MLP neurons of a small language model. Each row is named by its layer, matrix (gate and up: input weights; down: output weights) and neuron, and shows model dimensions 288-383. Each number is 500 + 50 x the weight over its row's rms, rounded and kept within 0 to 999. Numbers have three digits each. A neuron's up and down rows have the sign that makes its largest values positive.
After each neuron's rows, "fires after" lists the tokens most often just before its 100 highest values on Wikipedia text that the model never trained on. A number after a token or word is its count.

L4.gate1575:474417571571499506458464533476520513482442445441449540512564464552641533506490615484545519516416536605536567532524556502466552510484501550539535483485570488555475494497461416417536500474540540528549487571503514515577519497513513416507458559547500467482551499495436370432575446502524498580
L4.up1575:507449590452465544428476461432458518473439521461526554711518547570616461428461506534476545528532490557487529434480541506529544573540530509523457480491495460546530465482444490462527473528517542488493497524418457445574498485566417469567547521495517486522530412478421511504492460568450504485
L4.down1575:483510488468489484478553523468453482441573604560556477599500568431460453515562423483432539517554504499493512345481473493459418489429538615504461514552494455454538511487486518468482529585529461524468509450382522499554576512398588566507567539470465467553470553529482628483598445464440458554
fires after: " " 33, "M" 6, "4" 4, "0" 4, "3" 4, "2" 4

L4.gate1595:546510479525441453542473483442549534458595479536502497490518416575530513502481554568551541494477555496459542421454430440526554491497456528556599603555478474524544506473577499436455475446569425515502455480529549501426470477413620435506531436572456505390517494429503501563473418432514448499
L4.up1595:523513451476471526525570503487455453460536529591470461555450383477546410486499566415492542521531547504621460435521520484512522555542524523501541508540414466586484497534429488489410559453438384406554490512457550522456539585526483496375584466522518463516553472458489555507490442486543505514
L4.down1595:569491465537472499479460447472588524447518486458536562497539543582526533456524480543498471516543409517512526520528452424559538444515429508576445522399498466488463420440523559549497508596439560522572551535546467548465450484408479447466536498452577400510493443436477498528453423536482484456
fires after: " |" 34, " " 31, "." 4

L2.gate577:565405404505506459565534486429410579427559526582524391449513491566506450549500571559519508498481504439504528508531479520394500533509510487425537531416506622483490508460499537551581494623417376540568509486538492471512456488474518389529529557497439439433497528363522464551495515389448455524
L2.up577:450527412541556482482604472493505455568514596492427608492572455528475460493556572496480486493441500493431507441508442546606499528468462438475510557525486571515455480414496480481469475502475567474487438506537546530492507530485591425530560477615482445520514562477458411470539436515484504436
L2.down577:481430464467479506610456566446456608500536517530445413509525529447495486447417561486558466506617439594456472485484576510475495479487516448535562527491483529423525530586491494493486365494430483541509475578513553484443413459548519462536430464477474583594507508515518505463457505546570509581
fires after: " the" 44, " The" 19, "The" 6, " most" 4

L2.gate1531:598499544486514515428470570539456432476476504437567433498540557450470582444486486497506481528518505458534574538444563481613563515517571488488506475464526499492475505500447477481531532524528553533561542483510506557524444495511487427577464565537552508610487567535491470535453487535492530503
L2.up1531:432418577476473495521612605536521419535454479505598433548490506520546512620552515513466519485528464524552524447457472485479552527478477495566484437485484490483501496521500519461562576556515452506514539492444430530496385540512470456512555476553585536468429475506539545652447578502523567512
L2.down1531:491435513532534491532433518512428443597448498443538528404448455516496536475499537517418441566395462573472473413407572539474475532463484570617491502553470457514493544515451579483503423495445504477527505553467467456415425453512528478516518445438540559439527520532437508439519523500552511516
fires after: " |" 38, " (" 13, " " 11, " Sw" 4, ";" 4

L2.gate1913:504510608461506586573527508516435475479543508516501337523509471439539513579515495554579509530474501481560479578547548474427458531474503485555580513464562541473559456562475529456649502525587425463485529506459453483469460533524491447470476521537474527553419473430474486442455515512530434454
L2.up1913:521403459434545472586454487460550420497457524493425463468461564577519507526450519530458508435511637515493602450439499530472456564520565501550428594572483496530514427458521483487457558489546494513513526551519534431530516518510484359564514534583588592478545648506372562431543552507560501462
L2.down1913:404550500554527564592567573463462561455512482551516433506484592409504510517491572427458543397507532590554478462433484500432496580486592454493479487489503484477537503565439500549613555515536492481469510504341427522567527518517435562450528401509483508556554506475518550552595461473527446509
fires after: " and" 82

L2.gate511:540612493563591461510454526603531482520405493423511399579516482610504521530427521486526429544492584560524517424493498394416444561600538568543520489506521472500547441596444510556441477502475480559506497511537448574561488397553526474469447449495477456475489370446468498360420534480582524437
L2.up511:473546460511459576448610449534499499410498586515539542505541460478485460610444518606575459526545499424455490481569486455521487409519415576577487462378518557610518623453389580534396495485533445663446489526539574450553418593408489504445537586459504545444576514516448525542575539537512442504
L2.down511:544532518530451562598621498577429517523480483554504491540556526538469529530561533486493527477433509414465533574561566488513553448531531573511502538336507493486510544457560483470572508439464442526501502528532509557446402526392501562424496596488470423554512542483466421598462451451482430502
fires after: "–" 25, " to" 24, "1" 9, "2" 5, " |" 4

L2.gate1024:549390477532429454392498511519560536548541580549549571540552513456558437590522409496581562436560493436542488509557495476469533507487518493524543504425538491459485409473601481510605551499431512504480475437487379481461455469447464456510447539617464534581453566475469487510485606493480510494
L2.up1024:567476503516448576448453590484459558525499538456445464537556512500507542520512499397575438526518561574480571459486583585458513512517471513495473518467525502500432567422442517431443519481456446493422568511478402515485467510446503461399488533462498482485422634501474573516525549531506476482
L2.down1024:487617450454504469532452466448564424456550451506593418407548566536476524545553593515538504543520479431509423405476548495498513475602399514479579503564536541510465581533487559511540530439520492477524534445462568553574354441468628407549444431489487538525383477624529498531449494473446542436
fires after: " a" 22, " \"" 12, " an" 8, " is" 6, " was" 5, " (" 4

L2.gate1028:523478550531423501531480540588421499478491562456630528585492437472577508557440487538583514502414519526560472501536454448392413502548490442544494451516624507503558420573462513510570591495566528572406578491481400559510507497485416487417470530550529477476459529451552496458407490489522477529
L2.up1028:547388533549554548460468523486451454450436450423523416566552435507484452509518507473571507454498500419477609593419486520490482513476495396552463514357521547565577446518520548449475530445493501589456539511479475590489474501553424491539446572531553595469426489439509484496491509494590471576
L2.down1028:478548446556500470529507469410494437491509496470458446461541498571490468514506559580456519567602473564424504489489559425481500501483419533464489468420471486463556462445557435411431463506437405455542492495437460501599536442531558415526577511485515477538519552520454538592468451433530517500
fires after: " and" 60, " but" 18

L2.gate1295:518603554558504468498514490447450460492482447524508517447567450502613493575505567509520436506363573479599448471548449521550538474475483525417473531582481520504479483500499553448490496540506450456538504544589482507562465518464430499481489569528461413475462493496482558395417442456555537489
L2.up1295:520605456531512450515379510487489557499482519503483484515461472537512462458494478476433484496443559515424488513520483580482609531483535454518593503439507469484549534460487498556537443415426461551541484470609530460547570386561531541450405563541434471506565423461496526443432495494554473428
L2.down1295:516508501415523463519454575496497504426592532526519428413483435503499488510498539451475548456483550420571528533598577555474525503457501565472516505417502485500526546494470482533551449431453330489536570524611508525492490451400452567524467525616434541524532442478472465469397489538478489446
fires after: " |" 33, " in" 16, " to" 6

L2.gate1280:523390506559429489429564509501387387562392550607520487611485509438526516554426509497548470520545481506556485514434508458482462522489517573469552498493547591455462523457534547520529564538420384496477565516459452508597558461571500439579508548488544513542532611489519536478422521551529568522
L2.up1280:484569579517426498618480475466519438448487521514483517521419508572412526537410502502534570551466597529494638524566547575419460540447482545564481536534505497497532475497548512442462475538454443512489523580565511490509512510484490556515512480502566608503508490486462576474521481493433502478
L2.down1280:540572436470505474481560427515518481525454490512490547507435481525441498470449461490481477509563506460380497516500421486494531537525470460555463492505511474475444520444508512516581511466633547458482446478485505530526495498451502435524418510521491498524491472592487605390485548451527437480
fires after: "." 30, " (" 12, " \"" 7, ":" 5, "s" 4

L2.gate1583:499400524508521515578507559481592499585478462529565464501493458467475487568541604547522528423474546456580490515532541508410558496339562549491440475478566457560566439524451514513616545549540419453407507515513432479428470531457553443534457430508455484477457487463518394535464531554457502531
L2.up1583:465437455527554437531568593605494491519498513487446493493534519559506544465546536432442509477441583497520487475475559602515519414493487488425575445521486512468515537510451527487433540596446475446456473520454513583601511528535487517488593476505477456466411482568533465567505506439522501515
L2.down1583:500471481471558532444513452470546362498484536476466485496491485463460550513551563479405470563573496555436580511404475425515542468465601402500519559556384477432455549410469495467455426503474429509425593602551461449397491507437520494509505554592453508528469551414492616498494536445525538505
fires after: " the" 30, " The" 11, " his" 6, " an" 5

L2.gate1947:453518461627509469517495488509438482637556456590493436573482491582481491520412466472538465500462559431521560537464565482555396472533495483458434527497449478467464492444538388545359519476411421517463518462529525566538581434565508509473407564454480495510475499554493532489474549501497526500
L2.up1947:420518411501433534536457518445631553490504540560473518531519480470424474519401477486405485408615460504496481478422543580460463506524549485431494549540446511487572484529498443522550534540436511498531480482531486515433487558537537572476459478502431502506484479524459445445545514547473455437
L2.down1947:593437532345456530521568461521474460597431559465510483462470496450566514554583588424504456537438521439538485392535492510485655456535498386499503451484543504588573521455528598461534430499494547471624408525451505513492395446404509476524518545500541437514500558438568463562467514580580361576
fires after: " was" 28, " is" 24, " made" 11, " are" 5, "." 4

L2.gate807:623502555505453520450480497456466415490458485450522504553477455451514477471378496515540552498528505445541466466483446504492429588467563524560537449520594509497412531431468427466426612509517452560520547547473467636520490602525437461569507529518519448521490522545564428557548533426484561512
L2.up807:535473479484614485501505525457499451577481563429486627475467511486516503483533462456475538448416483469394445528577493512420494501509431589408576460519563487505512481467542513581551552507409426454503483535449558476596496525639404436576365494461574504519501539509531435582533504410454477506
L2.down807:419447488452541471587555450544558536542481584453449526446456500610571514530635490458473412456413428514428449527592575485473572512514415539498516474457517483529596467547552440583502474491441457450505463425502535422549463384466488486462434500426489565494527519499436553447420514524503418545
fires after: " the" 32, " N" 6, " W" 4, " The" 4, " was" 4

L2.gate591:480452502514421542482461489538617470414474542496556409504556447378532509455434504599462474580511460461506531386469430474566429526452518489495441470474576472473520549501452487444561469487536525562442547504437455457421436514490535491485524554487576508507397522503397467581541450539437466538
L2.up591:564459486424495482453507482407567476493443436509492491506507456451534517438587555513546488525540582574519420528517511488507440558513478506551509449405444459510461487494468483503551536450568562520391465545506416463529515502528497551487512535510544447487455521489547493563441442436421412390
L2.down591:514478475450524476520547480472469600509412496479468534492575502591515530502483525475541539508435525552460555493474534447454550453452512521537534553610459489520622535497485614489415541516445569421558434352530541510476568476534475445476398439537463464485538503518561495500463471477433550489
fires after: " such" 24, " well" 19, " the" 14, " of" 9, " in" 4, ":" 4

L2.gate1874:463498503529491494530585499476481489468522413552533426614534469460613519490451542413473414562448566502562444448456642511527513537543585498526415447470497558511473474507495567506502564558433460528504480570522463529495466463457549480471538415431499521570545515510444502536421522525567638544
L2.up1874:483439447426450552465471531556510500466449471508459364547585591440538566485483570512508505509508532524494424530566578515524411542451513480501552476442485527473490492413555477463495607516461426417467558554571458488516565437535480475575549559527490574539564502536512382482494462552495512572
L2.down1874:496504537487571464455479478480497492454530521486512476471530482513423511524454469534495450551502529481448496565407398508502558404471415472565570505564480431533541480459550385441458452556509440488532558446472568443481531559488403470469482488575413463498475492474468564445563557459553499502
fires after: " (" 40, "," 10, " medalist" 9, "-" 8, ")" 7

L2.gate664:528509417455393465421511572517544472509430526569508451586469627473455516540503450484507520454495533592550521452530530486406495592418510444455509446481667529490504454418505457502590546495517494448467488490461392495541520480558500451565484496543513469497484463413523455563504553444524537435
L2.up664:503534470504484536418485472532564551514414432456518548540444508530517496468455458474514514391559565589480484520517459484527490480486464442559520510585550526575491479483497482531486542492518469423420457391514512446500514483496487552475504524578503532460485412490461520609607403472540440494
L2.down664:452433511506425496484526409565576623572442460540539483526387399544549502530538484575581494436579428529509397487528500479502532482479488566549438522450514572601506524433543492501467480483534465468524573484439483539518490477517398597521493537382550594501583532522503511553454536542472452512
fires after: "." 52, ".\n\n" 9, "\n\n" 7

L2.gate839:463570619533498429602541500474433562548481522460545407618524488543553597527472518501489498496512582435528480464463557449491546680421546523553534497430517589503531479492603478408489428518477511573520621473615486587557559433540511457506535475517519570407500425433539522542468469529530533446
L2.up839:459507563498612459509509523477490515589466521447468480378557494510471572445551472484489471487526585446535477542507487472535558500494493511539557561417421527441534523538503553517601489513458475520500455609533517536469465504468568471513536426495529507461425444473511517569482501589540437481
L2.down839:551403476476458503473489484539658431500557546557466573396532500390471440505469529495537576474554472573574551519508436516489436359535490531444536529535477465461447562548421550586643574508479524535517465521410493481447445534518546522489463476512497499512520556504485449462469579476499466489
fires after: " " 27, " |" 21, " was" 5

L2.gate818:511548462487512434588578440556575561564493568589498449576566457485570481513513520399462405553488541471448491480520467530497441482551556582538509514531462525426550497536520517479388517567449525588519543509610377516483522382492568400493472596548476524465426530520498460543419581490523557526
L2.up818:464413524437548484461452537519460514544477570450507610460494399521490504554505478507475506491550527454420501462516531479470499499530503477443463427525559422455448490493525474514508414448491556414546473485439487562512392548567534519479523491493531541623471498473452489544553564390505514437
L2.down818:482500487502560404478529555523451460469576493491473518466462539472525492483494478564529507613543460424441535426475489510461549446479564454431512562434509457453480462540544591430523492536493553532554510514584519503447535444499451464454409527546485505546467500452529552495493609440468496447
fires after: " the" 45, " |" 13, " The" 10, "The" 4

L2.gate609:449477516429594519548436462557403413463486473516463406440538445545510526558431529529472515603453463512452493537481455481383416548498475570454571472525488552516501465542455526541629483519520477601577525514431521535491510562515562524438449463465484479513554529469448516446461460474447529538
L2.up609:450502505505618471524450516593521454519570511563416465440592528481484542512465522517440549513547552537591471519507563465455485466465500508449417477507482529569479423592424508514541513509473423527539454595474503428530447514473468511501501418434514574499447451399396482494457502484451513526
L2.down609:522514536588513473392508459513524504507451463485543502562461516491452494493532456466502467457512594426592569489511482524564521456524542533442456501498537508496549459495457529434402502558518530450472436516519487551492415436475467452587521559587471492447429486543518464534538549523542547470
fires after: " to" 23, " in" 9, " and" 8, " he" 5, " who" 5, " his" 4

L2.gate174:469552493436404572455511535492520512514549465570537610548403399562503464526437472513526492529441494497523479475490442517519493449574530552384524499507483491340426511412515473411444468499471495532483533496526479536527508451625559436517616613487491434496426545457388480490495523516487603562
L2.up174:458511459490450474501575521506487472479554521476464544470517481594465423582508518516472557537567485562474497413469549463398515450528609541514528601461579488526501505452448569415544437458478479485430539554451438360492446554512486471586533557494560520548503399502379393490429493548483543502
L2.down174:540474477555523417483451500460473614487527524529524447499510546447458504536534509511458515458554450536427501529491573433495479509465510473481551468431456561462515472566479469476488486516444499524455575535524509478391588576424491519530456372453528461566569460454573404551523472540504537420
fires after: " the" 37, " in" 9, "," 6, "-f" 6, " The" 4, ")," 4

L2.gate228:578580475538459477544481484501501509442544542507509416515371475560529580475557667481474439518418548507483503449537525417451503517468518481477538552537521533506577513533544518539505366476582451539429611552467451487416477508534480442565555524489443514461590498481549525446465571460550529435
L2.up228:505513421415543599549497462515508559414519457495488502479564499521468480413534532527548428543562551509393484469512460520588522465579487545571506502470546522487525549537435551598492472480498565541401528504566464460457503565512436444561564450429513553445521557598510535403474531559607555512
L2.down228:434374445424509579478460559481475532485450401496492527478670523462440480487414448550509478535574497497509504506507572578552421424495495536532455505483462502474437511515467495517447552554508519456552418481539493500515522448494612571511439448519515468459399519525489515520529504538518524541
fires after: " the" 27, "-R" 15, "–" 6, " F" 4, " |" 4

L4.gate649:486405486452547526446455489554506527508434487546579431460455447562467476476484499456586537531532439499434575514477500442454555515391474545458505470525490479476501468425495467426570457506486478525541520363479399514473522401475500391483496510427472507506581497451511431492533522431507517511
L4.up649:445488472517518473585466482381560493570628523526442483509488467562612517485400592506550495551477538497488452389475508455470548468446496511533564442436529474495534561540428539461433535501519498581557585540564524456461431521484555487493510561471500369492531568488514479493458470509552540576
L4.down649:474490513405523445405517511508523496459452462543514464520467492495425425524519566586519609464481493571511482540435410469496497545481619466539582602442553515417522587541538495522477446503517541507516488418471542448526476574463550519462564613466479410499455524478399599444552546426427553511
fires after: " " 49, " d" 7, "9" 4

L2.gate790:556432464511524481453528499451495570521445548528546424509458397585459466600556421520497475456475417488561526506495476513435488466485545514471456490460536619464481521431556494486490574543498550510504510445526458514509545465532513453499408559510440428487449548411480414570431606439433579404
L2.up790:477496584440531392503555478476508524496534513428462514462506546414519347488474437455554383454485447482450361504546458617566500473521529486550573548522491532543554593478400504451441510469482528535519468502593512521515486476487502462549542472511489483478549597572478462501474544434492449504
L2.down790:509504504493524469446511496510504471473485553497409502446507549537575552532494515490519491480495410494430439513433468472540535499485500508533525480398490458438452452528542521491440459497409509502480525452565611523518491478539430521517445458505487535561445502580468419480465442478602421526
fires after: " the" 68, " The" 4

L2.gate707:435496511424488498550521495360534443511479506457489415517479411448432545590493517563427454519444447389544563417475606496502490510427451500425448542540575551413562364498432435516517560529591574533512611444527463546440548578541588506536569477630497486495507435460504513417508617488535542501
L2.up707:543530509425510527531537503386366475479517594451447461474545436501477471460537514538377444572494495478514547453517449524519531521410455378429525531542522470472568445599473491554516585500533496479526559475467524508489483596514511529427562512552508472479498559447514541423558486569552463398
L2.down707:477470461498513420441547520557440491545443463556486540478584610496574461511476487493505490546614575538499469569550380544494575489509575477530556519500470455529562446540544530486527503497446501526566503479473472458578413473423425433385414512494501519480510530538519496527456473592488443541
fires after: " " 52, "200" 6, "199" 5, "195" 4

L2.gate1452:452499569542439516397429529587529555506505566547509522536441444538531537543326449508621409468517480522471472443451524524458514543412398583422489537439477522451475513493556473475440575514437437553481579496524482477550483440518551528450458568541501539461505440533458453515542559480541598554
L2.up1452:512464507545385485502567426431454569520471531439434596614533528490533556489455428448549458447579583488483496489447556528520500550476546505425420502368479484535426482462401521559486440500384570548497419475506509457563413460508442580443528498506573490485486446593466583538528514563561528472
L2.down1452:549511487552403461514517469441498472499560481506505567606566572512515466539515468487507473490535530453569599561512506482474443554446562463514480498506457429494402562555491514504539450482484457415547484514485513417513429500391522549556519431495453427499457505499565557461472436529530477558
fires after: " in" 27, "In" 9, " to" 8, " would" 5, ":" 5, " at" 5

L2.gate683:494519588455434529498493479437443481473595503441513471494504561453572571588515593510533527429502551487517469476577489515486556548485573444603426459422567409478514509499541445499579599554552472408570567412516496438533452532440451506380396512456466528470513489513505514484508513466571437492
L2.up683:507469473477447463463515396429583462405498403469456438522498525469546487520436509474555527459484479501552520513516576508563612486466521422491503561464446457616520400524521464506473556503489477468482472456570520488419515483487493442488500536450554576533461469573582427588486507467521473536
L2.down683:443498457504632466422510463512497451502475530481525501443458538524481530437472447584477528508505501556439484521486450536509501552580429581400546564582555588438597482491501536610436429473474566540497440450511577544574521447503485548446530531526511575487416489524476557560516432466511435504
fires after: " and" 93

L2.gate926:546470591498541443463595533458442476485548506603525491503499445452511486569542401521455509438523542477486574482460489508423460424456554581480508605504487629411501524534554490502485492515499499526476463506457518492422494556551434406527546515556487470447451505356472561570587531435459514494
L2.up926:463448497521489436459527556604542495379508454582554502607509485510577553547557460500479551464420581615559534417530456444482495531502517461449602487490512450440499415491512518465619518553417565486487478354431420567449509446547582485475526463483516355536443494331534521550517409453404482513
L2.down926:465538487472527499515587516452408509520584505500490380463500534488549427561514493483438401467540503513450501523517505509479470548482465597468468630520446537501580587480520398493484476584471517487452448535513600411463480456479494476439473486497523538504503452481482535535563522428470499428
fires after: " that" 19, " the" 18, " The" 17, " which" 7, "The" 5

L2.gate326:507391517516399518416527480474481535461449464495546476556447523516548636493444433574581550538534490475526560574461485521479387572426485430534583440520585587525476454426535524541511475424499508499549454587558524550502515403495484569533431580567503514469516569484586603579492518500462478547
L2.up326:490400537441466439552542467521498511555473507574488478524526569536507470521489473490450549527470465449630529540425492475434439484532495501482538513496497557592530542406577553550541533497414457541456469514498513512492468462420485500490487453413564514474535404530510455509486562517455472482
L2.down326:440528513500526629523472377438486534510496524454541538473590463394543462538462461542501447483442504431473513469443466410626557440533483573501516485540496466525495538487503578480503416464557539564487567567459495516550538553449535515475509449428523450528437442529438443492513464491540458417
fires after: "," 50, " in" 5, " of" 4

L2.gate1972:563483556481512568508499494478481538500418463479595390464371540589556561599523401479458444443456502547506549426453423469540526581498583586510483514444542549474508444465483496521548499475477509552381457530593453493494503518477576411544472582517487519539479494543423603591415522547604511485
L2.up1972:505479550411473489467437421579593510517484504454520545443521461515456544483596531406551439510534468450511477529618521431543533520409376505513508489476465521599520499477517538480496540552510456583499581505537464473421537447525545509546542578428463481588445482615566533576519616554495502521
L2.down1972:553543606477479567434564564537481518558446526417537423445505526453452528557559469519460469523369499399503551487504588469504542492383524453534530500430580535480431478482535465523561451545530504495469541381413462475438476476592449407533606499613464471569490432471503488523582523438531491449
fires after: " to" 29, " in" 12, " of" 6, " for" 5, "-" 5, " by" 4

L4.gate1994:448547475481476346412513511445469478525565476491531521524520475466513543491515467541566461542483405506585536527497512437480440518500482502546603436538438538499460535433522478388535566490440505491525559512508492581500475458539396476486406503486441584473590481522439446497419456523488484517
L4.up1994:482485424503580599497514527475527504448466486563597480491525595502529456472538483543472464509455472469531387499517468481440528492543511571458466488479588557412559576480528521464443580604477467539500565378472504454537530431518492549520474433531445470496564470480513453430586492512457517426
L4.down1994:458578451480521459546414522517535456497594497497557515494462505504538434525509502386605522454518492449465436551432442461462490502439449547498543470490499493373565522482535461538547507430486516477474580546553604515470474497495533475480482597600454454498543546405494552456527470611523514489
fires after: " |" 46, "F" 4

L4.gate68:570494475507441438525528574423535458525492502535511474533432417493532547516441550527578368548581559468525539523466481457552502494483576482418494562456480580510515486497506489468562523505490454547479493445502496449485544507527474525521504498460466560467533526493540550572546610455484517445
L4.up68:615506556505451580498441589438448464404498543531486515516598384483505551487470532455472498502515577609511511489471504472581529496456566409537454517464488490548510421517564499593558551600520436469465487538445532534459498543472417578479457462546532524483506571556453506479495498483427545421
L4.down68:486460488472540566484480497495516499518484511416417507433514496558476530421477408550483536542453419476461464412522510554451461511533389559452558453531603539544529518482510539554384453482490578560502490551571452549491495466485510445429525484458572546492560515631565459421566384499512451548
fires after: " " 37, " was" 5, "==" 4, " on" 4

L2.gate72:507467521487504415482530490516519495489451577565557530457506466501614412507461435568481475462460436492546539476541564567539560545439543456532547532539565490462487511508498504517456512560521554461521553525530456493439515449490541542593541562501532551532466524496546422510337492438485543561
L2.up72:524430556421402508487480455567595476486450493611403436553506483530461518516533472477446458427529427568445473682477520501436541519522538431440429453538455521557491474434543511580469493495518584493488532461528488535482549530491436493561556489510468493525513530531486534418506558542631445605
L2.down72:527550468567478554534458559462428427516516487443528498546496502448451526509551502465495513502552523415446457541487486495459449452434408530542494408473400509443477511461473439404578514563414484575504476495415564528514557565502483468443472541485551515551472420470465520540481543555578480434
fires after: "," 20, " (" 14, " a" 8, " A" 6, " C" 6, "A" 5

L2.gate457:515441474542511439470558559535514415570493535459481436523442516360561487546432556571485494354473508528541482490514527488477529431445505455499579608497527476476543458556478443401579552504506556565559543591510466478462459513450466499493525577594582539528483542394477369544488563493508447609
L2.up457:424459563450409560538503560489567567503520464454460456559510579438495515485513497454456557473449438502564430452479511483489561586429498401489475458561460420501604524567423575499449516513532450525444494469422535408481472540472524522506514511383558510470642570508523557505491518585557477489
L2.down457:529602505476486351488458540565510517447486449459537510441445399438499423489598519518439486542606479548545458536532555479590570502553472536530460578480501595466495491559396504400405497437522477530475498536443485568580419525500485462470480470538429518567514478512438557490516479520526480584
fires after: " and" 36, " his" 8, "\n" 4, "%\n" 4, ")\n" 4

L2.gate112:479444497533465525478463481510427460458483445442528367470488437562546486508451554535540398541608490545458544548440558483483569457504524601468508499490611508456528485408516479507447603475495521483416458515411604490527343563515445463442533464514554494530540555519489547495488537444445474523
L2.up112:521522470481341445423578550484499419454529529497554520498470406429495509592481561418469604513538585386486571472489412482534537579447490530521443521581533507512577437524566545493541529594556452545509562486479483507392534534380441483485468423562518446482419518445596471503475527487549461486
L2.down112:521449512534506528556508446460480515528476454475533464515494496507531460479505464571595500623567476439382478544497550505485482404506457534519521475453574486487481466453531541542406537517532512434462507510408526481478437478495471532549500532470517490546485525510494593547544479487548518547
fires after: " " 36, " had" 11, " to" 6, " a" 5, " was" 4

L2.gate1154:536441518491456464490554533538448487394483548569601561536489528519535523529515489542527567476498534465520577473459524478457462511433534555622516499417560606446447470351503487519559537575483466375552508472451451525543584431516497497499506546487412456511531445429484451486469450514464451460
L2.up1154:492600584456569505528412495446512497447516419468483506508473542551563464507446482565544512474458544501422517495602485581511499574459511480475482470520538488577451482482665511450480547514518498479503466625525476516501523454513493553578505448523550513477553454581488465443482512537510528527
L2.down1154:544529406589415421542492488458392557556494640437459387477491484478496490483551554520608457640571507511477488486429402512517494519505589431465464452596500502482475515528525495512552528486453459617516474497416533520447474574522464518467509514505585536477454479493433480474514455509512417495
fires after: "," 35, "." 17, "199" 4, "201" 4

L2.gate573:517528443483446452607552425528426493560531540503554511531517489547512488482442509570481618411582494500452458474502444500444545500498501427478504540598535533473468550500523523438517561507607494435525524527530489590492465490482551462427537511444509492409456414514531595572506480509422477566
L2.up573:495536575567542577445535458513433509541449500436464560514572573389550459568383469456586469474452470454479546590554418512525471530494470492479371544520496519499524495508471412504485582419524563561504452478497491541509444558521470497383487494495529490516389459501609517620520540570557517445
L2.down573:518499478499513453631458509530515546496470527515534408532468557514475505411553548503458481466584489507400558373485555496438507514484574467489469465629471458504532512566542534450520509601458500495447565459450457462481465540538478451539474521576539570445621436392415572539491429456523498499
fires after: " the" 30, " The" 8, " R" 7, " mos" 4, " Air" 4

L2.gate632:551571566551508531466420543515414491423410518480539430490462468502427605535447469551518543503490440478529633533457502512507500595519510537490523448529622505460496477474484460586549475397502510537470526532515466515519442508546571479472479486531534395447491503551392522406508481591577505514
L2.up632:510531517450514430494509497533389484450549506516576473541550447488510509481372519493462484447553533466539542494503540584457465555502518546469548458500469532605485429511605564494555524553483518553466490447557367480538451574503497448557567464472497487515489472533554467591417510507509521502
L2.down632:434508448558550506544527511537584519589477484524477585537587472502507480448539495493426449499509471443459506421433497524487540391554450398452464451489498556443477541483453520535457521590566478432519438505471533485498610520489497509515506545604411486593443495407553509513465577461509491471
fires after: " in" 17, " Sp" 10, " well" 10, " In" 5, " as" 4, " to" 4

L2.gate1247:489474351553499557484456512418528448442551507516429424468460493544501515549514518514461508527434566435445507495510449447525469645451453606423507515546478490469539457450537586509520521574383545499407625460574559485443483459499490471533537497504522505539513539468468505564515566528617553623
L2.up1247:519568488414518478521570477460489520519427548460516567463515571547481475490529379498457463457574505441519551553549472503484508560494455526502468483461466518490481490485482510467588477469543437567495570541558474376537504464510500536528522465459518517552570505502548551525474554600489507461
L2.down1247:571396562494518469530537550569489427469457520521555549563484471526480493478490547530507544515487514446541655465465526434446537541520475381614496366462440491453544559508507406436552447532615495545416494492525386436498461521523547470452503534493494461458530531595534512459504574476431518502
fires after: " the" 19, " in" 18, " to" 8, "26" 5, "°" 4, "," 4

L4.gate972:559502524632531472443457542458490511487474486405540459388541575440459469507507489463504508543479508442424529421375505469477422577516458436555538537495516561442433552428535520552561528537419446473523422539588434484508602437499557413531492447520485448398561555454524525458543459517515499510
L4.up972:518496503470461531531412463568490504447528436484615536429589441517527456565486476501466524472531537428505473449560589551516504433405542440530591451501442494514591493460542503515433497523546516570505482525491475519515517519497570475485478469531484511486473601459476510512481458519482484506
L4.down972:463533510564524459425428454498452557514500496483487513498539509494533471561508470541523480538488498492430489455459475484510468559532449544446545557517587503366479491541514519543521436538532492537518433523508377394545547444470504502432495534482520419479530477381542512511564449518544516567
fires after: " of" 16, " in" 15, " the" 13, " his" 10

L2.gate1792:533498493645541541465474543509473497541488472495421467481606530440465526520469479498561480448465462457499465524411410449454516537458458524510542523524523534445523408496499500545482483448549452455571563446486441572544537502440533423509444474526565455615389535469488366544555531538539616543
L2.up1792:519538610591472469485487487651601536522500622516539577609487476463553531504426554460499522549482546600551501496485506555453441497535512555456547398552535445454552394574518508482506491488427484440531462422513501544530548441575542447457538513599472440489444439442571464542525410399543487476
L2.down1792:521551518507513470528469425473387457521468490479489558459522447535448553603523443477504498535591473431514521454481420529619496453405455542529409514445474476543410455409499490516506502623536599576574515565440494516477505573465500510389477512387497514454569575473476510541509599480460422481
fires after: "." 70, ";" 7